Weights of a small GPT-style language model, trained from scratch on English Wikipedia.
Size: 8 layers, width 256, 2 heads of 128.
Architecture: RMSNorm before each block, rotary positions, no biases in attention or MLP, untied embeddings.
MLP neurons of a small language model. Each row is named by its layer, matrix (up: input weights) and neuron, and shows model dimensions 128-255. Each number is 500 + 25 x the weight over its row's rms, rounded and kept within 0 to 999. Numbers have three digits each.
A block is one neuron, or neurons of one layer that tend to fire together. After each block is what it responds to, as a language model described it from the Wikipedia text at the highest values.

L4.up360:515496509510518532491519504466546455452538488509492479518545475513541547517455466498541502483501510484487527513482483501467519506493492494510494494557475469512503506487542511435541533517548506510533491506533491513499531514531512484476492505497498501495494532500524487503474466487507499516498505453495515530476456441474493485478498530486532491458521514501537479482500501470485499464507
Responds to: Superlative endings like -est in shortest, fastest, earliest, plus words like largest, most, only; also mid-word pieces like the l in enlisted, unlikely.

L3.up36:492507501515492487490529496468472496485490460440503494470513486509551522497536500495495475523496491493468492519518507496484482442500487498456503531495502474497499495546497509522502475474485512516483475481518506480507513457488489532463492514520513503481506501508504521508524470518515513537517469506516541535449544509500492502491521545494512497522491487522491463512516484478513528509500
L3.up48:478526501509498512473488527500468442496495504449523458523532493544516538510542503471537504492491502493429479481504463439526514536544486498485463458454516444461461513504490491479493482487497475511532519506462515485505480464465525533498504489522546525513532443473540510486495501508510521475544516468461489552485550509492482527493487525497484525482476480458503500499487495512486513495503
L3.up318:491527448517466511469509480512496497527529510498515508497430459503463493528565523525482491467497482521504509521454466453492533503522493515519489521485510483498500491453503488475535512514494551508511501484540527486507530503477534513430471492489496474504467485490480523525531494517528512497512551493492500507456464529483494489512543495523519513553503450455515485493474497474505513488517
L3.up345:507490456493533516556501498493498536516507506483515483478505470464521469472522480484482499519536480486482492506480473443493551478514535535528496494499491486524504494449483488486509472557510471511524480494500539525491499464500454524515516500488473503479468477534526476514479496490511476499508517497502445513502529502522523496477514511500531489545499444507488462480481483512530526528509
Responds to: Short word-piece fragments, mostly "l", right after a word's opening piece, as in pro|l|ific, out|l|ines, Pear|l|, or hyphens after pre- and self-.

L5.up85:496522527545478472519508522525508514505532484480532469533491498505506474536501490500507475518467475496466486459489511491464485529469478436467477484489483534516473477514521447487486527495490562558463525524559484507492460484505462491504482481450499502471482497530479502489550477513514499504484530531542511515494508471509522500440488450469526483497469465453541517510525480521455496529453
L5.up202:462494495519434497513514550493487519502429473508482506512496508500548483508464484510512537501466443495491478494517492517527478509507514514499489523489509484542484467519482484487450524521530501513516486482516517522471469451447474516475523510535506525439506481488492468518468494506501511538508483446484524518536515503503506475461487531474557479526516527499470522510461496481523534534523
L5.up241:513503512476471511503513516479513522527474523474518442474508489509547519476490482485516476513521485522493522518498537533547444495515481502504492527473511524475528490479471499472532488525512500544548532483488472496523461500496463502450482478506484471516500467471478526516495491520459518505504467510507508511522467496514525501474467458530486481458469483497529472529548442523499478538532
L5.up341:501489473540512504505502496555494529544499509536486453537517460499527489497517517497524463556487498532511485514462507500524516484505541508468490489467512507521507512481490519494516490517511493513517508498515509515489478445547476509501493461444518494477488454485519504521558483515514504511480489484462519480468474527504506498499530483466498445473482486484506522490505498519530513517454
Responds to: Mainly partitive "of" after quantifiers (all of them, many of whom, one of the); also other prepositions and word-initial "A"/"a" pieces (Ashdod, Aberdeen).